config.toml
num_hidden_layers = 8
hidden_size = 160
num_attention_heads = 2
num_key_value_heads = 2
head_dim = 64
intermediate_size = 640
vocab_size = 8192
hidden_act = "relu"
norm = "rmsnorm"
norm_place = "pre"
norm_eps = 1e-06
positions = "learned"
qk_norm = false
attn_scale = 0.125
bias = "all"
tie_word_embeddings = true
parallel_block = false
init = "trunc"
init_std_qkv = 0.0395
init_std_o = 0.011
init_std_up = 0.0395
init_std_down = 0.00493
optimizer = "muon_variant"
learning_rate = 0.00519
beta1 = 0.93
weight_decay = 0.049
lr_head = 0.00782
max_grad_norm = 1.0
warmup_steps = 200
schedule = "wsd"
decay_fraction = 0.665
decay_shape = "linear"
final_lr_fraction = 0.05
batch_tokens = 32768
max_seq_len = 384
doc_mask = true
z_loss = 0.0001
train_tokens = 194100000
max_steps = 5924
dataset = "wikipedia_en"
MLP neurons of a small language model. Each row is named by its layer, matrix (up: input weights) and neuron, and shows model dimensions 16-143. Each number is 128 + 24 x the weight over its row's rms, rounded and kept within 0 to 255.
After each neuron's rows, "fires in" lists the words (lower case) most often at its 100 highest values on Wikipedia text that the model never trained on.

L3.up432 [123 127 129 131  98 150 157 117 142 161 153 105 166 115 150  99 111 148 117 114 128 143 127 101 109  96  83 125 150 121 122 115 142 153 120 100 118 124 151 124 143 122  83 122 119 100 153 122 147 118 107  96 130 136 101 120 138  89 107 100  88 129 142 180 105 112 117 188 142 142  89 122 100  99 120 133 129 148 110 113  74 143  91 117 144  98 117 129 142 155 103 103 156 124 128 135 113 129  75 120 134 117 109 136  83  90  96 137 149  84 105  61 126  90 165 128 109 146 108 120 105 114 155  82 155  88 153 158]
fires in: "as"

L3.up63 [101 142 129 132 119 119 135 136 103 131  92 109 113 142 161 126 100 168 165  92 139 150  92  93 153 107 107 168 149 180 141 153 117 126 155 127 106  95 181 119 117 126 129 179 136 127 136 123 124 108 133 171 122 179 149 147 151 102 146  74 120 114 132 128 138 113 144 113  80 123 126 145 112 150 140 103 118 151 127 110 119 156 107 163 127 121 115 117 136  91 136 118 126 139 133 118  95 166 131 141  93 112 146 100 145 106 121  88 143 141 188  96 126 147 121 104 141 163 126 161 164 165 139 145 123 172 112 151]
fires in: "of", "a", "on"

L3.up460 [100 142 147 179 140 123 136 121 126  94 120 122  95 154 107 124  95  97 138 125 137 124 104 168 144 173 138 126 102 151 177 126 137 164 152 138 104 114 117 119 127 113 147 146 114 103  80  98 130 112 101 124 115 109 138 140 140  99 144 106 159 126 134 154 172 128 122  88 116 124 153 139 148 104 138  99 106 139 144 126 126 143 128 133 178 189 127 134 161 140 124 147 111  84 130 124 138 112 104  71 122 120 151 160 150 159 130  91 108 148 176  99 141 169 139  95 135 111 173 168 135 149 117 110 176 121 140 158]
fires in: "to"

L3.up105 [168 140 120 101 109 153 123 124 156 144 139 156  90 101 160 138 164 157 108 107 163  90 174 111 137 117 101 124 146 163 171 117 106 187 122 125 101 164 113  90 163  74 171 119 103  94  99  70 159 134  95 147 135 100 113 140 154 113 135 142  81 110 145 153 172 162 158 125 151 127  78 116 151 123 132 136 123 120 121 137 178 118 134 163 126 112 115 130 107 129  97 116 134 143 127 132 111 123 147  93 128 113 127 134 187 104 130 149 134 134 120 137 163 138 140 160 161 128  92 119 125 137 132 153 169 153  84 112]
fires in: "for", "to", "him", "out", "not", "of"

L3.up467 [108 149 162 123  87 133 181 124  61 134 120 150 128 118 133 111 140 134 130 150 100 137 114 139 145 129 141 126  77 126 106 140 103 132  88 124 125  72 103  78 121 135 104 157 119 122 157  91  97 161 120 169 144 135 107 120 118 140 104 135 144 127 116  94 157 160 126 119 164 125 155 154 167 110 113 126 109 160 160 109 149 154 130 152 115  99 134 106 202 141 100 122 102 149 122 138 109 140 143 113 127 104 146 138 120 131 134 107 153 138 131 164 146 144 117 110 156 108 164 124 164 157 145 125 110 126 148  87]
fires in: "by", "from", "after", "to"

L3.up561 [116 138 113 108 132 134 111 119 139 148 127 107 134  88 160 166 122 128 142  95 161 143 156 102  94 120 113 177 118 153 114 135 150 129 156 127 119 109 128 121 158 115 142 124 118 132 120  73 140 105 117 165 116 133 109 141 117 168 203 113 125 142 114 109 128  84 110 101 165 119 161  82  94 100 151 155 123 125 142 141 129 147 136 130 130 120 115  63 161 160 107 123 150 112 137 158 102 115 158 121 107 180 154 131 111 148 104 130 124 118 157 146  75 165 144 137 115 155 158 103 113 126 122 140  97 139  81 141]
fires in: "the", "to", "is", "a", "and"

L3.up483 [165 149 161 114 126 110 108 159 154  81 134 176 136 126 127 166 140 134 122 151 121  56 119 107 109 122 127 108 109 117 141 140 135 152 126 166  87 174 138 141 112 135 103 127 107 127 123 105  85 161 101 171 158  98  92 152 126 112  93 113  93 139 121 131 143 146 149 161 110 134 129 112 148 104 165  97 124 106 117 117 144 133 148 139 161  99 126 141 121 133 101 146  93 141 118 129 142 119 122 172 114 162  94 144 120 180 175 138 169  91 139 132 131 119 157 117 114 152 173 133  90 125 142 131 150 136 101 143]
fires in: "its", "in", "of", "by", "his"

L3.up47 [121 135 178 133  89 125  98 162 131 134  72 135 148 122 152 151 121 126 147 100 165 130  98 128 106 166 125 128 106 125 131 135 126 132 136 112 129 151 132 149  90 111 105 133 142 118 156 109 115  85 145  99 116 110 163 163 106 171 157  98 145 119 141 135 144 108 162 110 143 116 119 142 136 140 113 127  84 103 140 123 104 128 111 127 137 115 174  97 100 160 110 150 181 138 162  98 141 124 114 102 107 136 126 114 137 141 125 143 164 114 119 117 123 144 123  84 126 150 108 128 176 140 124 131  80 176 204 175]
fires in: "of", "medal", "level", "degree"

L3.up7 [174 112 121 137 157 107 117 113 118 133 146  73 126 141 125 163  80 137  88 130 143 145 162 140 106 140 115 121 113 129 126 171 109 138 134 130 134 120  92 135 143 125 136 143 112 109 162  94  86 111 145 120 137 118 181 141  95 150 143 114  83 139 160 119 147 133 129 156 226 125 163 161 151  93 167 165 132 125 121 138 114  97 145 158 114 129 141 112 135  99 105 120 128 168 156 130 104 137 154 118  87 151 116 134 120 153 108 113 139 127 155 121 112 113  95 153  97  78 198 162 145 157 118 142 127 135 128 153]
fires in: "the", "movie", "took", "won"

L3.up22 [132 164 159 148 118 130 134  94 122 170 128 142 176 114 125 114 106 109 105 148 144 113 126 149 179 174 110 126 121 126 136  92 116  95 147 138 114 138 115 126 152 126 145 147 143  68 183  93 113 130 118 129 130 124 137 109 130 178 152 161 126 135 149 113 115 142 110 149 118 125 153 124 129 101 166 153 139  86 142 139 124 109  92 143  85 161 132  98 146 133 141  95 158 135 126 119  84 191 116 111 123 158 155 134 112 124 119 137 137 116 128 126 114 149 148  81 134 137 139 147 137 130  98 118 105 153 113 147]
fires in: "by", "with", "as", "make", "where"

L3.up632 [107  79  86 144 178 112 175 144 131 105 128 134 149  93 101 115 129 160 141 145 123 113 155 116  99 117 127 112 140  97 136 117 120 100 153 101 102 111 135 105 159 146 146 139 109 144  30 104 135 118 105 161 146 143  67 131 110  72 111 176 131 151  98 138 150 117 158 121 122 130 134  91 165 142 107 171 157 135 159 132 119 124  95 118 117 104 125  88 103 120 122 102 140 100  84  91 143 135 139 109 136 129 101 143 154 118  94 141 124 160  98 134 101 118 104 153 113 140 184 148 151 115  99 167 133 128 120 106]
fires in: "and", "utc"

L3.up577 [117 139 143 132 139 125  84 104 125 148 137  95 125 149 159 114 139 163 102 142 118 117 144 119  96 160  96 151  66 180 157 115 148 122 136 119 131 160 158 171 157 129 128 113 167 147 104  82 124 129 132 122 135 132 124 106 128 167 142 123 146 159 121 147 148 107 177 136 133 117  55 152 106  88 112 153 148 127 138 160 121  99 120 143 105 135 134 112 178 136 139 130 166 161 136 127 146 157 155 116 168  88 100 127  89 104  95  95  97 133 119 111 113 150 133 168  97 118 136  86  90 152 103 112 137 153 146 135]
fires in: "the"

L3.up551 [143 165 133  95  86 128 141 131 163 163 114 100 156 147 163 109 136  98 113 123  95 125 140  95 165 138 126  92 118 146  93 112 120 116 129 137 115 105 135 112 105 139 122 152 131 122 149 115 120 135 121 135 178 153 130 138 132  98 129 113 166 134 138 150 107  71 168 101 102 116 107  93 181 153 121 199 129 139  72 124  98 123 146 139 168 147 136 119 159 129  87 144 127 108 142  95 125 193 122  99 131 110 125 127 127 138 150  94  99 102 156 146 105 101 175 126 144 140 117 126 148 158 122 126 151 126 143 121]
fires in: "as", "after", "december", "january", "july", "that"

L3.up599 [168 143  97  77 172 125 166 139 100 106 179 105 135 177 159 166 125 148 108 131 165  64 121 137 103 164 149 112  74 152 121 126 145 184 129 138 132 114 122 111 131 117 139 145 137 108 131 108 102 146 150 147 116 137 118 156 141 127 121 112 110  94 156 146 141 164 113 181 137 119 160 129 105 118 139  96 132 137 129 148 117 139  87 182 117 149 109 133 103 166 105 120  78 124 106 104 148 107 116 118  87 144 123 133 156 141 115 143  75  99 106  94 130 163 137 143  84 112 123 174 136 135 126  96 139 120 148 159]
fires in: "of", "to"

L3.up367 [146 124 129 114 156 176 135 130 164 144  65 111 160 137 144 126 113 115  98 127 148  90 108 112 160 206 143 133 153 131 106 170 124 130 116 117 126 136  96  66 123 109 162 172 138 121  67 146 148 134 154 122 121 107 124  93  98 169 116 137 126 136 126 131 136 115 100 127  80 142 138 119 139 110 127 109 107 120 109 174 126 117  96 146  95 102 126 109 110 115  97 129 160 134 108 117 152 150 130 109 132 134 113 162 140 133 158 132  79 174 150 156  95  77 125 113 166 142 116 143 101 155 119 109 141 146 111 145]
fires in: "his", "four", "its", "three", "first"

L3.up515 [124 105 122 160 124 130 118 152 117 128 166  84 113 110 122 130 181 100 102 102 101 140 185 105 115 111 113 132 142 110 146 117 143 153 122 119 129 165 134 113 147  96  75 102 127 127 144 145 164 122 122 119 104 146  94  96 144  68 169 144 137 126 169 179 131 124 135 109 158 163 102  91 128 140 122 193 134 128 139 137 106 133 117 134 135 140 111  74 118 130 132 108 123 114 132 158 108 130 148 123 129 127 156 166 157 105 126 115 143 105 102 144 112 134 177  83 122 105 138 113 138 108 136 131 184 142 106 124]
fires in: "to", "would", "could", "can"

L3.up539 [176 136 110 124 128 129  84 126 151 151 149 187 119 106 131 107 150 128 142 136 145 108 133 125 122 125 148 126  70 103 194 136 131 125 109 120 122 165 135 155 146  98 181 143  86 125 100 142 163 162 128 112 138 150 133 157 123 121  97 126  96 135 124 118 148 134  92 129 133 113 113 141 177 121 150 111 140  90 112 131  88 133 118 170 151 137 132 173 115 151 139 107  92 135 123 141 104 148 148 130 135 144 142 117 128 138 114 126 105 105 152 119 136 159 123 140 115 156 155 154  98 147 132 119 140 119 174 160]
fires in: "as"

L3.up68 [156 136 179 101 137  94  88 156 138 129 121 124 138 117 128 102 103 180  91 118 133 116 125 160 149 131 142 129 101 120 128 135 177 175 118  97 142 130 110 162 146 129 130 131 137  77  94 146 121 110 157 165  88 125 137 120 175 144 125 122 123 131 123 123 121 167  96 126 129 144 136 144 128 119  91 113 137 102 159 141 171 135 148 175 108 153 126 139 133  85 131 124 165 149  85 126 134 135 160 148 138  62 135 106 115 186 153 132 101 164 150 112 118 146 115 108 142 145 148 109 109 135 111 131 135 147 115 139]
fires in: "of", "the", "from"

L3.up462 [ 95 118 157 127 100 109 126 143 118 107 109 117  91 112 147 109 103  97 146 147 196 140 123 133  84  91 146 128 152 111 136 164 119 123 125  97  96 157 124 102 118  99 129 115 117 118 165 100 133  89 209 125 149 103 170 155 138 120  99 147 111 119  76 161 163 142 104 146 141 108 139 127 110 107 115 115 150 108 148 162 125 162 114 124 104 168 104 139 129 165 116 143 153 106 138 148 103 117 122 125 103 152 149 173  98 127 117 115 137 143 126 160 135 169 149  70 163 118 134 120 151 128 144 122 108 152  93 165]
fires in: "on", "s", "with", "his", "by"

L3.up187 [149 138 137 110 116  92 157  94 108  94 163 127 129 141  84 127 163  94 108 142 147 110 104 112  96 158 109 134  77 127 121 180 135  90 121 124 121 159 142 129 165 107  81 106 129 140 115 113 111 132 114 138 161 155 143 146 105 152 121 104 121 137 152 136 159 151 114 113 120 116 135 161 137 109  88 134 148  89 118 143 143 127 106  82 149 137 130  84 156  98  96 141 112  98 141  92  94 130 117 149 170 136 115 128  86 156 145  98  96 121 146 150  91  82  85 149 146 106 107 139 157 110 122  94 117 136 132 123]
fires in: "were", "was", "born", "reported", "next", "sold"

L3.up139 [132 180 118 128 151  80 121 146 140 109  92 122 139 133  98 124 143 105 117 152 130 109 105 144 109 137 145 158 112  91 125 125 145 138 108 128 114 160 170 109  92 124 112 153 112  96 114 125 141 155 133  57 137 142 117 124 106  72  89  98 105 119  93 138 163 131 121  89 129 134 147 125 127  92 132 123 141 133  80 136 130  90 137 135 126  97 124 100 162 114 109 107 128  65 142 127 117 170 133 140  96 122 105 179 102 105 156 117 143 128 106 109 114 179 124 111 103  89 165 160 143 120 149 125 119  95 155 122]
fires in: "as", "18"